{
  "num_attention_heads": 4,
  "intermediate_size": 768,
  "norm": "rmsnorm",
  "attn_scale": 0.125,
  "init": "normal",
  "init_std_qkv": 0.0312,
  "optimizer": "adamw",
  "batch_tokens": [16384, 32768, 65536],
  "dataset": "wikipedia_en"
}
MLP neurons of a small language model. Each row is named by its layer, matrix (down: output weights) and neuron, and shows model dimensions 0-95. Each number is 500 + 25 x the weight over its row's rms, rounded and kept within 0 to 999. Numbers have three digits each. A neuron's up and down rows have the sign that makes its largest values positive.
After each neuron's rows, "raises" lists the tokens whose logits its output raises most directly, leaving later layers aside.

L11.down14:457506482514502557546464497480469537518496551479517484484510491514508508503464517428527507508378510523483511513456516507515508549527505485504523491545477503472501535523478492529496529479502503488518547499547524520458491503515475496511501509505529479467494474514515465516479488498530496469
raises: "00", " ft", "0", "5", "°"

L2.down169:487494530479493489510464467456493522479490477516471534494509512503495485472503520486487474496485527517521534497523461514519466498500515513516490533460511520534484514494493513498522503540484492502493463492545499469513521518507478477561541554537515467485494504496483525495483520518499515502
raises: "te", "t", "ta", "s", "se"

L11.down525:489511521517486485520497493503512502464468506526454504523514492512490492500508521441532491516520504517480511462481453482504508495506486511506488459512524510514502470529528497498497489459487498508473504428487524506500519474499462492519466482481509492502485507494485510488545528526515466505
raises: "l", "lia", "ree", "leg", "lis"

L8.down410:497494487496538539553493475460493473511500491488487497550504553483512515505482495524499504469500477471532517458507528484513526451488460442512514544483462504481450510489482482541448511559480521493508519494499491529462494492475482486499466473504502490532492482486457521489499547555508505508
raises: " date", " June", " April", " July", " January"

L9.down549:552480472495484507521469504491508496507491468535492467496508471514509514497532524481526488443461485496488498507528506540503485544496520486505519452513458488456505498463474485513484528489485476497455518480498511508439518493466497470521472482528505529519496464505520574512528505523506498456
raises: "ly", " reasons", " times", " conditions", " distance"

L11.down329:503498511517554516459433453496502499494565509453506525516523521492476497531534540551504494480440478516458513486449468442464523473554501467576476489527485543508505495519504469489471468485487459469477487443500507500514516499477512473486479472503483498477484525499532467485532500509499525497
raises: "GA", "S", "ES", "TA", "EE"

L9.down111:468457525483443448493470492526504483533454471490481495485533482538500501480525512491487468486490501495541519491507509499483492536497454507482499512502503484482481486500487428529508502477478521500505526520531496488482509524467486470504463468514490437511540530490511482470514523504536501456
raises: "kers", "king", "ker", "ke", "ken"

L10.down431:509480530460519488469482508484531485476475466524499537512537585490534519494457482466502506531461502539496509468503498524502500510548539480465471489461518453471510450494529501518497526531521527508455495532514498486488517507474478510497528490475568515476442513532488529523517510513506485514
raises: "g", "ate", "gg", "e", "ary"

L9.down745:502516527491525470495528484499505535509487532523515526427497514504502554528491483486490524517482479480478517522475521514527464454493506532508467486487535518484527484526522479480512489505454510522499453491445565484501523495486521545462495440476482511470514496457498513503532482487466508525
raises: " \"", " '", " “", " ‘", "name"

L11.down463:534483494472483515502489506492480488500534525484486495538491503476460493474535524494524495490520541525526465506521441543476484491498526448504487475549518501538483492507520517516502516482474485503505504478540551516522493528517494477500532495521481475492474485536446537523515479521530512543
raises: " be", " become", " determine", " find", " result"

L8.down610:469506519489583543481465508491505455487489518496487529526519509479541536475501461509479492520464503511518515489489494497491429510528507453516526528486482510522494465512528532496546547489480482464491497491514508539485544510519472497491558477519490478530469529447512497472517549493497473495
raises: ",", "h", "ta", "s", "ti"

L8.down639:489537519525536490494444479496526476492495523480487542495507520494504507472477492533498450510451502490517531501529465553479496503483445469493515521474501524522517469453545518510493492466481516496491473494521450526500508519510494501466502464521465519491489503464505494471539525486501455491
raises: " and", ",", ".", " of", " in"

L11.down526:481503521508487515526478487473484522447503501485475479552524565490484534491496472494505469530492507473497539514507532492464493543505466484491474510530537505524514460516488525524537488460531525481472490486528515498572486489487512486537492494507510504499528495510524486476557532505472480513
raises: " They", " He", " Among", " His", " Their"

L2.down584:514520483449511498515490475508528501468494508477492494473493513536509505518523486529462512498532506490490477494476478443552484480516487506505454498507514517523485519536497492509503503537505486473477497462509545504437494446477517501529458460512514558487510512501500509541469520505518485513
raises: " others", " other", " subsequent", "pha", "ered"